config.toml
head_dim = 64
vocab_size = 2583
qk_norm = true
tie_embeddings = false
init_std_qkv = 0.0244
schedule = "wsd"
z_loss = 1e-05
steps = 8375
MLP neurons of a small language model. Each row is named by its layer, matrix (gate and up: input weights; down: output weights) and neuron, and shows model dimensions 32-159. Each number is 500 + 25 x the weight over its row's rms, rounded and kept within 0 to 999. Numbers have three digits each. A neuron's up and down rows have the sign that makes its largest values positive.
Before each neuron's rows, "fires on" lists the tokens most often at its 100 highest values on Wikipedia text that the model never trained on.

fires on: "st", "w", "ad", "unn", "al"
L8.gate322:501520496485519487490454486477440479543487507466441454489481503499513506496487473545512533474460476532519528501514462488502457533533465507524486474497461479475490497513471478540498491538447532527543494527527514516531534534472475484516479500503486497521520491496499505494492534509510512520470487479493507482486481493514532500470466472462547525473475466484509528521531535532512502482516
L8.up322:498546504524520525487485521493475459497498528473438492495481457493467531477468531458498496458526471510479494512512544490518490510511494513498496466489465486475473474542509512513470499503448486486476520468490483541511510529522489523524481543539524513498489514501500471551523538510477525515506501488484508453458497449514490505487515472472525510497487504500504506527523479500490497509515
L8.down322:534485485501474544489573469485516512538510518532518493457493529503518591482497511527511489534465477472500482528522528516472477474554491537488513510501526534495497498485498470478545464510525460482492503501472486507514517505514518496483532490477507517504524467526467466537504498503487481483516538490488493496480552497490461467513518461500459534539503502533486501479506489468510488512509

fires on: " in", ",", " for", " and", "."
L11.gate4:477494494489480523498477517471488472498471481538503479528484511525507505502495490531474507499532467528505537499489519518474525514522487476496504493471517497510494516503479529497531526450479481536506527513523487474526540552490512501497499506473449543455486494549491490494452566483495474509520521543458500531531514502497494492496501468546539524485506492544453507521471489509541473545550
L11.up4:468487510497519487482494444500475488487555517514454446478511491513512471546483472511486449475476531513502477556560485487492536516476504510495485464528553491520511515520513515479483520523461522495508481478508495503480484485509491484509516461513501535542554492522530494495477505507487472501503507456523514450491558486481530463497490490476552494520470503504533518509514479499557487468539
L11.down4:552508480474503523505511465516488539453473489494470500558544492472527508482537544530494460500497518468527551513514500544471539483517508499486462459516485470504531502478483483446502450498511486490520517521504521480504523501513469503532539500487511466557508488488482495512498488466477512522476591501474479528490522522492465508499490516530478515503523491487496498524513503503547485513508

fires on: "ing", "itz", "e", "un", "und", "f"
L8.gate388:509513498461505476525479511561543452505454515515484458452486504498504511505462513527472499525534498455480514480470493484455499491502480438503510506501458576510494540484493516510533492523529477458484486533456524490497522491506479511511481510476503513488499513495446486484512503584513489504464531513454510509486465498521497519497488522502479509501489521517504521493502443487491516535536
L8.up388:532453518491523501510557512482483479504499521510520519500480449498503461553488513509553494499525543483490494474461527522545471512485466467454503526460473516536478517530492455538477464477505520511485541525532532475504487493463488514516495509548466513484539512502506504583549461506482475521481491504518484460489525539492482486504505504535510518484540496502543492494504491463504499481498
L8.down388:497500479498465520496512521491472485553515489482509486499476493532534477451527537455502507494486481516537516521513493510509459505503507485507537488504484474515466486483504486499475548478529429522514554499469495537537536453508531520521473500517506472491521480553487539503500491471482511530465517528484479469508480468505472533529494545487468537497548479510511480532511493468488508507501

fires on: " En", "at", "d", " Hen", "t", "od"
L8.gate51:563471509525486512519524498480500516486505514488504515453503453560486478500488519518511484516489491500525479488500504515528497476536453499466524459476496516479459491497509524499510454468466504500503528493499465476489498489544545521528489466489548475473498526532490465536509537517478532475493500502535503485512485506486530467519507514496491510437516457521552483491506489482491491529495
L8.up51:538500467480514513505520485491498520461476482489486496467517493532493463457481486509450472521505485483465485515466504520522514439521463464485520482472513559517489503490507502540509485501548481529515491525467473474516475444551513512468480487496532515494512548457482483516494497531485491484475494492502505461556474498473518505473488482517516533459510490557516463516524461466537530509493
L8.down51:457510468459523541496497458562519505491496486500480487484519490492481537477489521501511447524496482474484488487458506479507517501502452498538499501530465500511511442492464528497505467484547521478534508480453496478521502448512526505525471446500526530477484466507477519495475527492535544505503490524512498513519516512471491504541481497550503508555508504513498477499506496507501544499485

fires on: " bl", " United", "gin", " ext", "l"
L11.gate83:493531500490482522499483482462529493492488514480489506509493506472503456464507487537497492476535522529529466492477482440504497529498509520481457541451461534469474531472485475514531486494523534439519529503493528512502527480526483499494461495477501498501497511532548466522481486533480496516493498523451546472479530531498490506546500528480492493488503529470487516537485509506483484508497
L11.up83:503515516468503502484520466508493495471506453540550491481489501480519491502510505511462501511505578477471504522499517521492488511562506477509483503493497502510469461492514522501506522549503536522508468490481497546503481499532495495489459526473516492498484489510473505513522443479481444524514524512487526546492466516510471484491478529517519537466513480476538512473473467526535516492528
L11.down83:467568487504550525499485552485484452481533494504529495484503492471501494457512466494522481539486528485509522498505457457456533487516488509521514467479466496519511505502558453517529492506580495497501498525500472498484483522504536513521500517494524527532500490525527492498510476478544465515472480529465522520499483494526474516493486472545520480485510507485524451520483503470512473475490

fires on: " ch", "w", " cr", " Sw", "t", "st"
L10.gate151:502459511473442466501508487529468449512510524553525510479543527493499543495506504513524461475473505525512515509482512519518513518462482501479517488490509489525492531495531490493465481498476514529461550494484486528467489524500513451471469502458542468516473494483521462519492437530523475502520489479535521489464493507523516537468442505476517507468492489506505520512498537496517472491568
L10.up151:502517510472510512533470495459458546515472450495475501509476498505498556437513552498514518486503473512492517499501519505537477520503507515490532466508469472465500496549550547540490502499459510465493521526529499533484492539521542462471473505475519530515466493527570481497510496458511506463504499488523496476503496504524488440509519490457527490486540530499506494516513504489472506464475
L10.down151:452427497483508476531514473494502511489487551510495501501532524513510543466496500491485488532471510475526503498475525529495485502498450501512526504522451491469500547485495496524459487532541524494497522469503516508553506513518499509531503484461498499545484561489530429489519460505519436510503494460480463483482554515487508539491454482522461497514487507562497510494478508463519488512517

fires on: " mod", "ap", "od", "s", "ings"
L9.gate13:522495514500519489492526481487500489528513483438461487460469472510465475497467442512469493541500451511502481533531497490533520492558462488477557502481518481500500512500512507483506484490507557520496518486519453489454482501492520510448532480501516481512489488474476522566496471515497504518486497471533520501508507462490519546469479510512547502481454462511494498501494509503535478496532
L9.up13:523518525537552474508494504519528524479483518492458506505513527534524504530471445491524441560506488530474463499476511480525491496513472516490498483504501538512504532461492505493492489490505547485517480515518499490483462482512538509478446501488517470482469517467501536491505521533473521469520487488502476489501548447529529538476509500484457476449543489509531481520482489463532504476491
L9.down13:480532501520479515505468518525500527509472502509505503517464544490515448517501485522503552523501484517449535504493515482493519544529450513530487497490457507484547447500461518465560506472530495519509507489483480503527460473502513507467465536457483528503523508492513539486507529450510518460532504505515480527539522474495520458494467488489456499478533512498496513513518475489495460517524

fires on: "ed", " on", " of", "er", "ary"
L11.gate388:463480517517462523507532451478494493512499540503467485439504460487484503503517450486534494496468502497527485537502489498449499517454513469480516501490499498492487526466522498533475510505501508542495549496500514505473513546485493464479514522491498520488459527529466497464476555507499492513467516497502498486469506501490542524461490464483502528538460519502513511464521526542522473477572
L11.up388:495520488471503465509475482513510546513496499519525464488493479556479487500498482541503487553501475494513474468514490477504462479486568494496525544487501503480517467483561519488548503518497482480526528509498545499508518511533496465503497458513484507539454542459488522514495492484489444495495510501492473522497499502483498511529524495509524471507451474525514498502522485479470424516496
L11.down388:472495493507482512508507508558489561498523522504479513523517496516501499514530453536472490524492551503505482588502490524489518508480514481510498474518452486529517499525497450498460519501521511488558473489522550481471482465444492494512461498495561534451485469500506500473543487531497514510484482522464534519540474509518499488487485513480490482520507515511485501510502475492510493518521

fires on: ",", " and", "th", "in", "ust", " died"
L11.gate101:500509497510486460494472501463456490483504532542482521518496497554525486511537464478451511512478475525522487467486552484487527518461491498470469533491501516530514505471474530487530476461488496535543484507445517523531503482492498508499553508507486466510486488539477559508493490467483523523524499484447476480502499465472519492520449492490547514536446530524500539530472506497552498501511
L11.up101:494478507472523503500485447502535499530516476495483481515473502509513489493481489508488499487488466530493498527485497515509479504496532467523477486485510519528508509509501517500477500510527446516515505502521504547540535505501532517466503469480484448496517439474501494485430515473514497530507503447501486488481557500503512507549528490570486493535533493503528546479456479471534460487523
L11.down101:529447501500504465461478526524524446499550510447485483470495515501496433474519494478457451483516518494520519525481520488493484556522489498488464498488485519500517502505547482524506480495463531489523517534555505519488519490510509510455547494517472507506517505486535485484497504486471464469498466514516522548536529473501452530479462527511483491533485537508449481528469494498460487497510

fires on: " mod", " class", " British", " bas", " Class", "s"
L10.gate280:498510496489501487503432488496560516484498536470465479462496500528528472505525466494488533496506468527498502459525477488533514527494487511517492558503464523491518514505463519517491536535534500509458517478470479494480549477505487544479423467471554448515482475496504482494535502540460494464474505516489486493511477457504540487523493474465506481476503483486449471543512491462537521491504
L10.up280:517516534489537515511488470498479522495498499513502504479487506513505481545502488498435503518468493525491508543518474477496523517520498535517524498504444518484491520503514456515543576514551515507521470508536501485473484474505506481516501506528536472497498487457473575494540475568483524492525519520498500489476499488485534503505515510523483503470485466538507452542533483488502502519467
L10.down280:469540535458507514512462487522494495557503457481491487485434552502505475542503484494511505522466564530525497474497534499525528502516473522533484463476475492526516486509469516493524507505512477508516455514492535512468518494515531480521502516504483475500462479446507521527548512490503537465492498496533436504503480483492529524467449509522454496512512527472470461503524535472507486495478

fires on: " the", "|", " p", " in", " for"
L10.gate178:503429516453487514496443539519459484466521488495548541482496501546543482451519525453495475481483509494502465485528499437527530493517461504531486483461500469468476501549500507494511518478503511510474518496467475456515510519513528473518524477486523511466501526498503461522504511503524498504500463460486538463479454489469520519487499530475471557498517525499490496530505500505506508482524
L10.up178:486520522524503455522491485526506487467527495516499511474523500503489463469529468504510470556515508542507502563525478421491489507479484500487458532504521503454489498508450455462494500507496472476495513459503472482536471506513490488478489505483486492500509522513485491546556496503557488522517474485524494468478485484514488498520507486490493440456516506536483508430514494529528572522478
L10.down178:496484513499488499472444499518515466490514481482515449540466473494566461496478523532488486504468525493489501513488461450507474502514542497526497478523504463511502456486508538459494498484495492511511531474501500497510531463510516506535509504484527482476514482466514491478441483525520527487493490501510505524509518508499461496478462510507498476510500492517497490522457532529520474455546

fires on: "r", "ion", "at", "otes", "d", "ale"
L6.gate240:480433535488489472496523520509484512520494525476450474516481485493558485517457483474487470566437483501483480479525527501530508523495529516473492494471489504534509539474512501475508462490488487481517487497551511535463480537500493545488468456461474450462503517514479483509491502520504505514513470513477496507491501509491502517491484484525494467538529504470483497495522509516493510485493
L6.up240:511471485462465521520491505548468480498482496497484467537497514484526545532437493507494500472480515530492461525513477497519479520484521501517503493473482481537504503503503509529445525509498538522538511539545502491486498487528487520505505500501487459501529514446490504524474539477523510496489494465470463486481533488476491483477512510497520506530512481531504507506493448526520502509475
L6.down240:445475513536534480521493489466477511529505493499496483510485485501468497517495475479520488549484472457467526456505480497505469534502516513506526470540501526482482475486530426488493448481462518486493508494493516496483462519483484512446471542481537499499538498525505513459476492506487520522493533515502517512509505507480506500483521526530484524526485488515496484518487526524492541484511

fires on: "l", " Bl", " Cl", "il", " Phil", " bl"
L4.gate183:501540456509515506511525486531478509457525511464511493506525537495496524470517470456494503476483513462519458474489525493519463512505513501509510520467520535502448516456494491506491489533483520475538494499457477456487484505535434514548481559504533466504491494488518461492504512483496454495532505517526522530497507530474483503515485506484515489495535518466538504526448543483484482547513
L4.up183:465506471528490517490498499519473529495517471508512485466494470472492491466572473528465507496520495494509541469490478494525474485474488535536514495463523526541479504518489479530517533519499453501482486444447467490534488504537492518470473519493509549502502505486501483482475497484539489558522525462471517500547528511513515469527474528540541497520516559516531510478549475496479469493526
L4.down183:516494476500517541479514515514506521497481504490538478502513477506469602512559468534530467544473505502478479496501497492519476482519480488491503549502474475546498477499515449521506479479500506524486457496490514538516517519527499515486499496511497507528495468534525473472490467485537531518515504475491494534561497517533521489506450477486492487505517497526519466496468456520525444481497

fires on: "er", "in", "ch", "a", " to", "ed"
L11.gate292:473511514462485538484494556524476450509450528510475497475494496485491491466471478546467482503525505525475500517494525537532486486511531479490500519521541484482495496494544533488499515571534530510516566476530505539520499510509502463477513495493479517463470494506543484525481527505491428499514500524512478496468497476522465543475508462475474493503502543533500524461462500512486485467517
L11.up292:506497485522456467512521510518460514485491506528478519477532536512498499527510449531493517529454492534481508448525503495488497491477510522501503480495554500502477440460513533487537485506493529536515481461492537491513493528466492456500507528496518483416504507487531511501495502508514448468463462523514495502485506494531489529457484530527489542552487495465474495471481498518540415512534
L11.down292:528479480542540454482540466543477486531518482505535507499515532509542482505472484443473547481494487538540517510473509480492502551467498500507499500487504477519489482523475478467473461510537484497502508526479485519497493496514466513497491519540504518496474506508488522520503518489531546500495471467477507446492465472502505491508561466446493475496497447545499481524490513514519467506486

fires on: " sh", "d", "ad", "t", "ey"
L9.gate274:489489469497429487494527474511492490498488492493508501472489477518522526532490498518487497480470554496489447531504481477477516510554530495474514455477516458505442506480499497532534494462470520486517509541505480481518490534547473553480487507511495514475496480510485477510480483510493486441508498497544508498501506530514492521497490549483484470499492496474496508470519518499513515541533
L9.up274:505484526477454480470480506489494505491491501540519533491504503500524458493518513497476475490488507470514484494486509494517521514491494455508459487445485480503525526520465542538480535465503481487521508527505510489495509481520489493502511495565485454462501531426497496503471512519446478451522474509535486559513465541467522534524495505503498511522525530522475492517514474484514515481497
L9.down274:532501471462528504510482497496514524519543556484462496511520539520502504484506496497498502494490556484492482475459495511493510467518447492511500441498478507548495529502495495534477488482512521476512544507470530528545511517462519462473506549545498465525500551470476505481516547516520477529518563544479504504516490501500522516523513494531505538524475515505513489563486542521516440508469